MLP neurons of a small language model. Each row is named by its layer, matrix (gate and up: input weights; down: output weights) and neuron, and shows model dimensions 112-175. Each number is 128 + 32 x the weight over its row's rms, rounded and kept within 0 to 255. A neuron's up and down rows have the sign that makes its largest values positive.
After each neuron's rows, "fires on" lists the tokens most often at its 100 highest values on Wikipedia text that the model never trained on; "fires before" lists the tokens most often just after its 100 highest values on Wikipedia text that the model never trained on.

L11.gate1196 [163 130  81 155 163 116 158 109 149 146 107 163 108 165 105 133 126 127 119 123 153  89  82 110 107 126 129 198 119 108 136  84 105 108 120 119 211 122  87 142 121  95 103 176 140 145 155 100 133 196 133  88 130 108 127 174  74  41 139 131 111 112 131 181]
L11.up1196 [155 135 139 150 120 160 132 110 160 142  67 117 126 130 123 143 181 133  93 100 202 136 129 159  74 154 125 111 193 143 160 156 117  72  85 102  89 130 115 184  86 188 180 180 168 121 151 148 110 166 112 151 141  83 151 127 175 110 110 134 157 115 156 153]
L11.down1196 [101 189 132 166 115 126 146  94 165 145 103  85 183 174 115 191 123 105 130  49 145 149 130 105 118 202 127 144 161 153 110  91  94 115 160 146 205  99  99 152  96 120  98 225  90 125 164  83 133 120 118 159 103 132 193 150 100 121 138 179 155 129 108 130]
fires on: " ===", "===", "8", " =="
fires before: "\n", "'"

L11.gate1925 [ 84 140 115 112 156 115 132 141 140 119 110  87  83 139 137 162 138 142 126 182 168  94 165 105 124  90 166 168 119 133 126 128 116 112  97 135  97  73 100 163 112  92  91 172 162  70 123 113 161 163 107  83  82 120 157 154 210 166 162 198 141 133 108 166]
L11.up1925 [ 87  74 126 194 105  94 152 166 119 178  63 122 145  87 152 139 189 125 173  93  81 156 146 123  64  96  86 200 156 100  89 142 135 173 135 114 115 159 121 105 127 140 152 128 167 148 112 152 150 116 128 114 104 192 126 137  85 151 134 140 141 126 181 126]
L11.down1925 [104  96  93 126  99 129 149 134 157 119  86 130 129 103 135 133  98 137 102 124  99 152 124  86 104 124 120  58 122  99 146 169 144  88 139 163 130 123 163 122 170 163 145  86 114 131 151  96 143  58  97 215 153 210 166 153 184 138 145  93 191 175 155 171]
fires on: ";", " |", " of", " "
fires before: " "

L11.gate904 [113 105 131 164 104  90 145 131 170 176 131 101 121 141 156 128 140 124  70  90 127 136  94 137  85 118 100 111 118 157 146 186  96 126  89  79  75 146 134 130 153 105  49 203  45 168 178  85 136  75 126 130 101 143 109 118 107 128  84  63 157 165 188 129]
L11.up904 [136 176 171 133 120 128  68 146 125 120  94 105  99 118 119 127 126 112  98 162 149 120 161 132 136  88 165 206 124 170 145 148 131 124 159 123 117 200 126 126 135 182 139 141  43 135 169 143 184 148 130 131  99 118  55 149  68  55 139 100 142  99  88 137]
L11.down904 [178 123 104 136 155 109  78 131 118  81 155 124 102 113 177  78 162  98  94 140 131 154 180 128  80 131 127 126 118 214 206 155  73 193 101 104 130 168 108 140 140 129  93 132 146 126 109 114 147 100 142  91 116 146 122 146 132 126  79 148  35 149 158 138]
fires on: "\n", " |", " (", "-"
fires before: "\n", "-", "|", " ", "up"

L9.gate753 [155 147 107 139  77 151 140 125 101 148 132  77 154 178 133 153 113 135 110 110  86  85 126 164 115 119 137 133  97 179 136  93  43 127 120 121 127 117 133 156 100  52 140 176  75  95 101 179 110 130 137 127 131 135 162 170  87 188 159 163 195 157  81 122]
L9.up753 [118 123 108 135 117 105 110 113  95  88 166 165 101 134 101 159 161 102 106 123 129 128 135 136 123 129 128  89 148 189 101 146 206 144 121  75 124  67  88 119 109 144 165 108 118 150  89 113 112 211 197  78 171 110 135 163 140 122 140  83  74 119  98 126]
L9.down753 [ 92 165  98 134 184 106 136 112 140  81 131 161 121  75 116 126  98 132  47 162 113 124  98 136  39 120 164 118  63 174 118 176 132  90 118 119 108 111 128  91 106  99 111 119 142 142 147 137 116 121 171 155 103  89 153 134 120 116  92 117 135 120  92 117]
fires on: " ", " (", "-"
fires before: "1", "2", "NC"

L11.gate2337 [144 124 175 124 124 131 139 194  52 137 141 162 158 134 146 132  81 157 117 145 104 134 121 140 135 106  94 123  88 140 113  67 153 146 133 119 179  93 121 120 139 108 137 129 114  94 102  79 103 134  93 109  95 141 134 143 186  68 113 104 113 153 161  86]
L11.up2337 [177 147 141 160 128 134 100 126 126 112 154 120 114 124 168  88 110 162 159 127 126 157 163 135 108 121 135 131  88 162  79 115 102  67 138 111 205 105 111 127 150 110 145 110 155  83 173  93  54  86 132  77  89 120  94  95 147 131 114  82 119 116  96 129]
L11.down2337 [208 143 130 104 168  99 172 111 172 144 114 114 107 130 148 135  82 180 111 138  93  96 122 109 119 158 100 120 111 127 145 173 154 132 130  86 162  73  92 153 106 154 169  81 149 124 139 124  98 102  87 134 120 125 198 118 137 135 102  50 122 146 129 110]
fires on: "-", " /", " mi", ";", " |", "\n"
fires before: " ", " (", "\n"

L9.gate1747 [155 155 135 147 123 161 130 118  75 111 120 189 110 149 101 121 173 142 133 141 157 183 129 196 114 143 101 130 115 180  98 117 123 155 119 150 151  95 108  83 139 140 125 103 102 107 125  64 141 113 171 140 191 123 221 104  21  95 120 145 133 116 127 125]
L9.up1747 [157 130 111 173 118 103  99 106 104 148 100 141 132 184 127 100 132 113 142 154  96 128 113 142 169 123 161 153  73 158  94  98 129  78 170 104 123 193 129  68  72  57 112 146 196 145 146  99 140 133  30  77 133 122  56 158 158  97  87 137 115 125 168 161]
L9.down1747 [173 102 114  82 137 107 143 136 112 118 166 139  93 104 132 142 136 154 123 160 101 102 131 134 132 130 110 162 128 184  97 139  70 127  97 132 102 162 136  96 127 122  94 150 137 100  97 104 176 113  76 114 159 138 112  89 108 159 111 127 162 151 123  88]
fires on: " |"
fires before: " "

L9.gate1839 [100 204 106 157 147 135 147 152 128  73  99 142 131 152 114 166 110 119 144  52 127 161 153 116  89 108 106 121 108 158  74  98 137 143 156 148  46 111 181  91 113 109 118 113 168 103  55 146 184 155 129 136 157 149  89 154 164 101  91 135 110 127 153 153]
L9.up1839 [104 113 123 115 170 152 117 122 112 152 140 150 168 138 136 115  99 146 172 138  79 132 121 110  97 145 205 145  78 148 160 154 143 155  76 115 125 105 135 159 118 180 103  89 120  81 148 130  74 132 164  80 142  97 146 146 130 117 113 144 172 141 113 150]
L9.down1839 [ 39 110 133 103 185 116 145 130 130 117 179  83  97  97 120 113 118 132 197  60 151 132 145  56 124  70 107 149 161 155 166 156 141 110 187  92 148 152 121 102 116 184 139 120 128 127 100 142 127 116 109 122 164 126 101 148  76 148 134 117 111 121 147 105]
fires on: " of", " |"
fires before: " ", " the"

L11.gate914 [165 107 125  80 164 147 125 156 143 132 129  90 134  80 172 155 133 114 171  78 118 130 121 116  90 134 164 120 124 135 126 104 124 136 139 133 150 115 201 107 129  98 158 118  99 103 116 120 189 156 126 141 104  85 100  80 103 133 190  69  80  96  84 133]
L11.up914 [178 134 134 165  95 147  87 131 105 172  62 129  89 114 176 154 152  60  99 183  94 122  98 142 140  98  96  84  80 129  96 121 120 163  93 156 152 120 159  90 101  71  94 154 111 169 104  72 101  98 141 136 126 161  62 124 138 139 132  79  99 139 130 132]
L11.down914 [180 109 146 127  72 161  93 140 117 167 126 180 127 186 198 106 111 123 169 151  97 140 133 112 163 201 110 178 122 117 118 141 122 171 148 177 150 172 112 154 163 144  76 130 161 107 137 115 152 162  92 127  85  50 101 146 119 126 120 116 130 149 112 114]
fires on: " ", "–", " South", "\n", "ur"
fires before: "1", "2", "5", " Africa", "\n"

L9.gate684 [126 134 134 217  79  79  82 165 110 213 139  99 154 173 138 125 147 107 120  99 122 148 180 136  94 145 170 169 180 132 115 138 112 134 154  74 135 145 139  89 152 111  78 133 117 127  65 176 139 101 102 122 158  62 156 154 112  83 153  69 126  84 111 157]
L9.up684 [121 161 113 186 123  79 145  76  96 190 155 180  80 140  98 144 126 112 103 140 120 106 116 154 144 135 128 163 142  85 122 109 119 102 167 136 115  91 132 170 175 138 125 124 187 113  75 152  95  99  92 142 142 171 127 123 108 152 150 159 156 137 131 127]
L9.down684 [ 99 105 114 197  92 136 115 156 176 104 153 120 111 154 196 109 134 157 112 148  73 110 187 192 120 132 129 170 143 117  95 163  81 156 147 140 103 163 123  83 154 140 154 110 153 146  93 184 114 168  56 161 146 154 164 133 143 135 125 130 147 123 210 179]
fires on: " |", ";"
fires before: " ", " −", " +", "\n"

L11.gate1888 [104 129 151 165 168 173 119 108 143 177 125  63 125 108 134 108 117 135 106  68  85 133 131  90 148 157 173 110 124  92  86  83 126 139 118 105 136 102 183 123 142 134 108 162  82 104 186 112  60 138 144 100 114 177 161 134 108 111 143 177 100 105 116 135]
L11.up1888 [ 92 140 141  67 160 152  71 170 108 151  44 175 181 129 137 124 116 110 105 108 165 126  92  78 131 131 120 108  66 165 191  35 103 150 115  73 182 162  75 161 150 128 125 104 145 142 117  85 130 154 158  49 104 185  90 128 118 117 189 183 167 128  77 146]
L11.down1888 [111 144  95 122 172 115 105 119 101 164 136 112 130 104 146  91 123 165 156 153 103  92 121 101  71  82 150 123 159 136 120 109  93  82 107 147 150 107 151 143 124 143 148  56 101 182 111 167 130  97 128 105 166 115  82 118  91 126 138 131 146 139  70  84]
fires on: " ", "1", "0", "2", "9", "."
fires before: "4", "3", "5", "6", "9"

L9.gate1867 [115 138 100 165  53 122 101 140 146 161 120 138 116 134 156  96 193  93 111 128 125 152 115 131 150 142 142 128 175 117 117  97 134 124  95  94 119 161  98  84  96 151  59 147 168 128 156  75 158 123 110 154 160  99 132 118 123 136 168 148 120 148 101 116]
L9.up1867 [110 176 137  83 163 161 106 187 123 116 181 149 124 159  90 173 133  93 144  56  82 160 161 106 145 124 124 140  92 170 163 136 176 115 112  94 116 118 142 102 136 161  65 125 154 135 158  99 108 122 119 142 136  66 143  98 160  92 128 104 130 131 117 143]
L9.down1867 [ 77 145 129 151 114 149 164 120 117 114 119  46  76  94 134 131 134 147 102 156  53 159 101 105 133 175 142  94 148  85 112 141 136  87 151 117 116 117 115 148  85  94  99 130  90 154 153 143 117  87 111 167 145 101 175 168 148 145 157 130 200 120 107 135]
fires on: " from", " to", " From", "From", " of", " and"
fires before: " ", " the"

L11.gate416 [113 155 126 123  88 138 133 142 157  96 126 112 154 127 176 190 164 139 157  92 154 119 165 118 100 103  86  69 196 155 148 113 166 140 163 150  83 198 124 106  82 123  67 140 131  96  77 113 144  87 110 133 120  94 151 158  85 119  83 106 127  99 103 113]
L11.up416 [118 155 112 104 124 226  94 138 171  83 125  91 107  77 126 129 115  90 147  99 154 109 131 148 106 141 104 110 180  83  88  92 116 162 127 145 128 127 141 126 140  96 105 136  81 119  75 112 122  98  70  88 155  99 127 146 181 102 156  93 169 107 196 100]
L11.down416 [123 125  75  75 118 122 144 131 110 174 156 112 130 134  94 106 100 137 120  85 107  86 107 157 103 135 147 132 123 134 100 115 134 137 115  92 105 133 137 111  90 136 141 170 105  92 157  91 136 114 193 146  82 118 117 117 101 116 124 166 126 151 113 173]
fires on: "0", " ", " was"
fires before: "2", "1", "."

L9.gate1692 [137  92  96 136 134 145  86 147 134 165  78 114 125 144 136 206 113 129 140 143 152 154  76 130 118  89 154  89 100 123 118 108 143 133 141 173 151  77 107 184 148 113 152 141 130 103 115 141  69 157 199 161 176 112 141 107  96 129 182 162  78 101 179 105]
L9.up1692 [ 89 157 172 172 112 113 126 134 135 130 139 105 159 114 146 155 136 150 142 148 102 152 163 141 140 131 118  99  85 175 150 178 129  54 141 142 128 100 135  97  73  83 195  97 131 110 145  85 119 193 156 139  41 111 117 154 115 144 130 144 131 158  99 100]
L9.down1692 [113  85 179 119 167 121 146 153 174  94  93 149 155  98 111 154 168 146  79 159 130 107  96 131 139 193 189 165  62 148 191 103 172 116 196 130 141 127 132 135 164 122 146 113 156 159 123  36 119 125 136  94  83 148 170 126  90  33 121 112 125 116 146 141]
fires on: ":", ";", " date", " |", " of"
fires before: " ", ":", " CD"

L9.gate289 [171 103 135 155 140 140 120 128 137 125 116 157 163 190 140 160 162 156  96 115 141 115 184 155  90 167 158 132 119  87 144 128  93  84 117 168 147 130 128 106 145 133 144 137 176  48 119 120 192 140 106 146 105 124 166 132  77 137  73 141 167 110  99  68]
L9.up289 [118 113 155 117 152 158 151 120 155 138 173  67 146 121 111 169 149 130 150 172 155 117 110 131 116 149 132 113 137 127  91 125 204 119 138  54 162 160 118 111  49 150 211 154  89 147 186 133 132 119 157 112  87  96 104 147 100  99 176 131  95  70 164 133]
L9.down289 [128  90 128 116 137 113 176  99 171 183 126 117 146 176 127 158 105  58 140 160 167 118 108 155 132  97  54 111  70 125 144  51 116 161 140 166  79 203  68 148  64 143 144  71 135 158 121  98 146 147  58 117 138 152  57 136  85 104 122  72 125 115 147 134]
fires on: " |"
fires before: " ", "\n", " |", " to"

L9.gate1220 [127  95 116 135 157 118 161 130 133  93 173 122 136 156  86  85 182 149 191 134  89 139 117  69 117 108 141 122 149 167 101 138 111 153 134 141 162 213 178 178 121 137 187 115 125 164 157  78 134 108 158  76  93 131 115 112 135 121 134 145  70 138 146 142]
L9.up1220 [182 164 168 127  84 160 102 177 131  97 133 147 146 223 137 170 122 164  85  89 102 137 108 110 154 151 128 131 156 119 138 125  81 128  96 125 130  92 127 119 131 136 161 134  77  74 159 137 123  87 138 110 139 134  93  79 145  95  97 143 115 128  83  86]
L9.down1220 [141  94 152 127  74 155 136 173 148 132 147 136 155 149 125 115 150 136 107 184  75 107 139 110 135 121 180 170 108 156 129 150 115  98 133 156 193 159 140 152  89 102 137 124 181  98 123 106 130 127  86 133  64  93 120 187 100 144 134 109 130 136 130 134]
fires on: " |", " on"
fires before: " ", "\n", " the", " −", " ."

L9.gate1449 [179 130 118 124 111  70 115 120  80 156 125 117 120 122 105 129  47 139  83 142 107 131  78 141  96 103 156  92 141  91 130 169 125 103 111  77 158 141 126 128  86 128 115 154 186 103 114 165 122 176 103 194 104 144 130 120 131  74 124 109 177 122  88 124]
L9.up1449 [115 108 137 129  91 123 167 159 133 119 120  67 146  83 181 148 116 163 106 108 174 134 114  97 154 123 122 124 106  64  84  75 109 140 126 121 152 134 129 100 172 188  83 140 102 133  72 117  59 201 116 165 153 117 187  92 162  93 132 159 161 111 143 144]
L9.down1449 [152 160  75 136  92 136 170 164  89 121 151 116 141 139  93 170 166 115  98 121 145 142 202 161 202 133 173 138 121 158 105 120 190 103  89 141 165  96 147 148 170 129 154  91 129 161  72  82 152 116 103 146  91 110 139  89 153 165 165 142 131  94  98 106]
fires on: " ", " (", "–", "."
fires before: "2", "1"

L11.gate881 [160 139 157 133 159 191  49 152 110 187 129 129  76 181 123 165  90 135 123 120 139 109 153  92 103 111  97 162 124 157 166 141 139  88  91 142  82 155 162 152 138 172 121 191 114 139  85  58 145 118  66 161 128 126 114 145  45 138 190 100 107 136 149 150]
L11.up881 [148 158 128 155 139 126 108  99 137  86 149 146 177 180 186 152  83  93 168 151 147 158 100 131 178 141 115 154 148 108 123 112 119 197 143 139 117 115 106 110 186  99  71 153  83 193 130  69 121 150 160 103 147 189 132 142 101 108 165 141 115 164 107 197]
L11.down881 [147 138 121 116 147  80  88 117 104 162 101  58 162 124 160 176 208  95 133 140  66 136  96 224 190 149 108 148 132  93 117 183  87 148 139 182 170 130  95  74  76 157 199 167  99 153 110 139 108 130 101 158  90 135 127 198 115 134 151 131  80 173 127 168]
fires on: "1", "0", "9", "2", "5"
fires before: "1", "4", "2", ":", "3"

L9.gate466 [ 80 119 146 153  96 109 132 114 128 162 214  73 124 177 132  97 126 107 166  78 125 192 136  94 154 141 132 101 100  89 110 197  70 108 144 133 116  98 134  91 130 162 121 139 158 141 132 105  94 122  85 103 149 140 107 142 195 128  79 156 108 107 168 180]
L9.up466 [124 117 120 164  72  58 167  91 163 147 149  99 169 166 138  98  94  81  39 115 157  95 115 173  79 131 100 152  90  68 139 123 109 129 138 105  91 135 157 103 164 123 135 158 112 167 175 146 175 158 142 115 131 123 100 174 104 128 170  81  81 142 104 132]
L9.down466 [143 121 120 160 103 134  92 100 137  97 135 109 103 108  79 112 147 143 205 195 155 146 136  71  73 127 160 102 131 101 134 131 160  75 140 143 120 187 158 121 191 146 135  82 117 149  95 164 149  95  94 165  48 139 147  93 159 128 118 173  96 107 118  97]
fires on: " |", ")", ":"
fires before: " ", " |", "\n", " —", " who"

L9.gate438 [ 79  88 139 208 169 119 142 113  89 137 140 118  94 104 170 141  93  50 146 136 102  87  67 172 121 129 114 202 142  88 130 143 117  48 105 153 112 146 146 149 126 128 122 151 109 165 199 132 100 102  86  80 121 134 125  84 101 111  91 132 156  90 129 123]
L9.up438 [146 164 117 122 157 116 163 179 115 120 145 132 124 138 147  86 186 114 127 190 112 134  96  90 123 120 129 117 107 138  89 122 133  84 111 170 107 114 106 190 109 140 131 128 101 139 105 164  81 107  98 133 137 142  98  97 153 133 129 189  95 175 124 101]
L9.down438 [189 138 139 134 140  54 113 106 129 143 135 230 146 141 195 132 117  87 173 180 161  84 105 132 138  91  86 110 166 182 138 192 167 122 137 179 111 139 130  44 181 192 126 177 130  78  94  89 125 153 115  90 127 138 126 123  96 142 137  79 131 144 137 125]
fires on: " of", " |", " ", ":"
fires before: " ", "1", "5", "2"

L11.gate664 [127  69 210  71  80 152 136  88  95  95 151  99 116  97 165  89 138 133 126 148 176 107 104 115 125 144 122  54 138 162  53 135 107 162 128  89 147  92 115 110 151  70 141  90 118 168 115 154 145 143 139  61 101  80 119 152 154  76  86 139 156 171  56  87]
L11.up664 [ 84 138 122  84 124 133  97 145 118 126 166 129 116 163  99 117 112  64 144  89  96  96 109 131 123 122 117 105 123 128 133 127 119 141 166 104 176 116 124 151 122  29  91  91 120  98 124 159 153 118 137 108  87  76 137 152 135 158 126  86 137 165  89 133]
L11.down664 [ 76 128  91  89  94 140 111 155  89 145 129  81 133 162 149  95 108 134 150 124  96 110 123 100  59 127 153  99 104 130  80 145 163 135 129 127 157 131  83  97 132 108 154 100 100 157 115 173 153  88 118 105 129 129 139 183  96 128 110 111  85 121  94 149]
fires on: " ", "1", "9", "0", "7", "–"
fires before: "9", "8", "1", "4"

L9.gate1742 [103 102  75 101 160 145 123  93 130 106 133 127 106 192 115 121 219  86  87  75 145 107 140 130 111 139 137 116 147 111  20 133 160 128 127  66 139 137 111 107 139  58 115  88 104 122  66 129 155 144 149  83 135 191  55 154 139 132 165 113 182 104  69 171]
L9.up1742 [128  71 132 135  89 117 130 143 140 100 123 106 203 106 109 164 167 151 132  48 105 117 101 122 156  93 167 123 119 157 107 161 181 149 131 158 127  87 123 106  82  88 170  75  93 169 120  82  94 138 159 143 135 150 126  99 106 180 142 141 168 110 121 115]
L9.down1742 [132 166 164 146 138 103 173 118 148 154 174 128 131 157 154 179  91 128 149 118 166 165 149 106 170  85 111 121 130 139  59 105  81 152 176  91 123 157 133  87  98 138 102  95 119 150 146 113 128 155 147 179  65 134 140 104 152  98 142 191  87 101 142 190]
fires on: " ", "1", "2", "0"
fires before: "2", "1", "5", "3", "0", "4"

L9.gate934 [141 107 154 131 124 101 133  68 131 165 156 115 157 142 158 105  94 130 183  95 102 106 168 129  91  67  99 159  25 152  98  83 157 105  96  87 121 164 121  87 135 148  76 120 138 162 118 173 142 114 153 173 166 150 149 178 102 152 142 157  94 151 116 134]
L9.up934 [140 122 150 147 166 114 107 124 125  62 109  89 196 212 132 124  51 164  82 124 104 117 167  98 136 148 102 148 101 179 172 121  64 122 113  91 102 138  75 135 120  79 145 111 154 191 101 146 148 148 113 128 115 135 132 164  44  79 127 112 140  89 155 118]
L9.down934 [121 133 185 101 160 115 195 143  69 131 110  72 112 156 112  50  77 111 107 184 166 154 119 107 168 105 174 132 139  67 135 104 107  97 121 133 154 129 130 149 159 140 148  86 151 106 131 132  86 135 106 152 147 108 116 107 131 130 130  90 145 156 166 112]
fires on: " in", " |", ":", ","
fires before: " ", " the"

L11.gate682 [103  71 174  75 183  63 142  94 140 130 139 129 174 171 118 133 102 142 163 121  60 148 105 102  59 158 100 108 168 171 191 165 122 143 130 131 125 142 158 111 129 179 177 151 118  96 156 102 137 154 123 104 173 113 138 152  94 112  86 158 102 190 142  88]
L11.up682 [175 112 191 160 152 109 169 112 123 118 149  92 108 129  95 144  89 147 149 130  54 168  92  93 128 103 141 110  99 178 185 128 139 197 119 134 141 121 140 152  74 112 133 123 152 132 150 128 150 116 167 148 165  79 120 181 154 132 135  70  57 150  84 138]
L11.down682 [ 83 112 102 149  78 101 108 177 121 116 153 147 108 117 114 112 159 159 136 139  55 115 109  99 123  86 136 160 145  92 117 106 113 117 156 171  94 136 176 157 155 185  70 187 146 125 151 150 170  95 138  99 189 109  88 187 143 167 200 149 123 110  85 147]
fires on: ".", " the", "In"
fires before: "\n", " He", " ", " In"

L9.gate582 [116  75 169 133 174 129 155 113 112 153 112 111  51 139 108 112 117 158 118 126 146 122 154 114 113 156 112 139 110 130 137 101  94 142 184  80 162 143  99 141  84 128  55  88 131  85  62  79 135 115 128 101 133 115 103 169  55  84 165 195 133 124 163 114]
L9.up582 [ 99  86 133 111 126 157 162  46 167  86 158 154 130 131 121 153  79 120  83 169  71  97 132 151  98 125 138 118 107 161 123 151  53 101 171 137 114 176 130 133 123  66 113 132  91  34 160 184 139 102  98 125 122 133 131  77  69 143 105 156  51 219 103  68]
L9.down582 [125  73 170  86 155  60 142 167 171 176 192 107 153 170 108 139 126 158 132 114  80 127 120 114  80 100  88  99  98 149 169 152  66 161  90 128 144 218 150 116 148  86 117 100 102  91  85  90 116  77  81 113 142 115 143 139 156 137 120 176 151 138 122 121]
fires on: " |", " was", ",", "."
fires before: "\n", " "

L9.gate1008 [112 143  95 129 117  85 131 118 116 102 106  84 150 152 177 145 183 114 110 161 171 138 136 113 153 117 165 150 107 162 177 108  79  73 143  86  80 182 143  99  95 130 149 132  63 143  82 142 122  75 117 142 131  84 182 159 124 104  76 106 173 106 142 131]
L9.up1008 [125  95 131 154 164 169 126 116 116 136 175 147 104 108 147 128  78 124 113 150 161  92 103 112 116 143 159  94  70 187 111 111  88 136 127 163 151 217 124 119  95 189 146 172 115  66 124  76 157  93 156 131  96 103 171 184 109  90 138 124 155 122 168 110]
L9.down1008 [191  78 153 165  85 122 150 165 113 168 129  91 165 161  90 167 102 146  93 122 145  51 133 134 168 144 148 175 101 149 119 129 111 123 117 146  56 145 157  96 158 105  97 145 122 107 130 172 164 129 191 101 186 165 138 131 129  85 113 153 128 155 110 140]
fires on: " |", "3", " L", "2"
fires before: " |", " ", " W", " L", " D", " Team"

L9.gate1438 [106  99 109 142 135 113 126  97 164  97 169 156 123  98 119 103 156 127 103 118 121 130 190 147 112 113 127  49 202 107 152 117 126  87 175  90 160 145 147  91  98 119 104 147 145 115 133 145 163 149 119 158  85 151  64 100 145 125 172 182 125 102 134  88]
L9.up1438 [109 142 178 123 118 147 162 109 101  91 174 129 133 122 169 106 107  98  78  86 109 119 163  85 118 181 163 124 106 101  77  98 148  88 136 151 122 127 135 141 144 117 160 151 186 155 169 167 140 110 142 124 135 117 151 123 159 156 140  94  92 160 112 114]
L9.down1438 [132 121 186 165 119 105  58  77 105 111 166 144 122 120 174 143 177 139  80 120 153 120 139 107 110 134 189  78 167  73 137 117 148 114 189 129 127  98  98 142 109  83 113 167 194 142 147 130 173 111 181 130 147 131 155 148 164 150 124  59 102 120 114  85]
fires on: "'"
fires before: "s"

L11.gate2267 [110 144  99 114 108 156 145 130 186 118 133 179 106 143 136 123 171 127 135 111  85 111 125 170 105  99 142 123 125 125 126 141  68  79 135 187 154 132 144 104 127 121 121 122 135 115 147 153 121  83 128 125  69 110 213  68 119  86 115 148 115 147  80 222]
L11.up2267 [ 96 195 130  90  97 114 151  99 125  84 123 167 133 131 122 141 136 127  72 125  96  95 143  94 109  61 120 129 102 106  54 165 160 133 110 106 140 100  98 102  91  82 111  85 128 146 117 147  75 112 127 134 119  98 123 178 150 146 119 149  35  91 106 153]
L11.down2267 [ 83  76  87 152  67 112 125 185  76 124 197 145 146 158 116 108 119 110 136 143 151 123 125 171 118 140 143 153  81  98 110 139  84  99 128  99 125 117  90 160 151 105 192 132 141 113 138 136 110  67 112 168 120 133 134 143 137 120 181 105 142  85 106 171]
fires on: "'"
fires before: "s"

L9.gate1802 [157 137 128 145 125 126 134 142 179 125 138  84 138 111 153  74 171 127 170 116 159 149 144  72 106 134 100 145  50 166  73  83 175 167 107 104 108 103 139 213 114 165  95 100  99  83  94 171 155 148 157 109 173  80 113 136  78 155 148 128 121 136  89 141]
L9.up1802 [113 192 129 154 183 172 136 127 140 167  90 127 177 119 156 146 184  87 108 152 131 103 147  77 155 145 109 162 127 134 101 122  83 113 119  80 146 155 109 166 156 147 132 161 162 145 110 131 123 110 150 131 126 194 110 126 122  13  58 143  71  96  78 111]
L9.down1802 [136 168 126 131 113 133 155 120 136 160  79 146 145 101 116  31 134 130 118 138 136  56 125 106 144 136 147 150  27 101  77 117  91  90 123  84  68 143 125 198 134 141 130 150 181 131  94 143 116 178 156  76 118 131  81 141 100 126 141 152 133 152 145  98]
fires on: " |", "|", "0", " cut"
fires before: " ", " p"

L11.gate687 [ 58 168  48  82 113 142  97 173 118 100  85 111 150 156 123  93  98 188  65 171 109 118 170 116  76 102 102  88 107 117 106 130 128 130 153 133 177 153 108 128 106 122  68 145 167 178  66 104 111 103 139 163 128 159 125 107  88  99  99 124 150 123 145 132]
L11.up687 [154  89 181 165  87 145 153 150 162 132 169  56 128  82 150 126 116 122 129 160 160 152 199 165 124 158 144 129  44 120 130 196 103 159 104 144 120 165 134 176 140 162 158 115 144 134 152 163 107 202 146 120 201 108 118 133 142 125 164 157  83 163 118  83]
L11.down687 [120 139 185 179 102 146 204 107 140 118 151  74 113 153  82 120  69  90 104 139 112  85  99 164 169 140  79 122  95 196 155 141 131 139 117 109 127 154  86  96  96 100 139 113 113 121 151 122 155  84 164 112  95 110 129  96 103 101 169 138 145 120  98 163]
fires on: " ", " (", "."
fires before: "1", "2"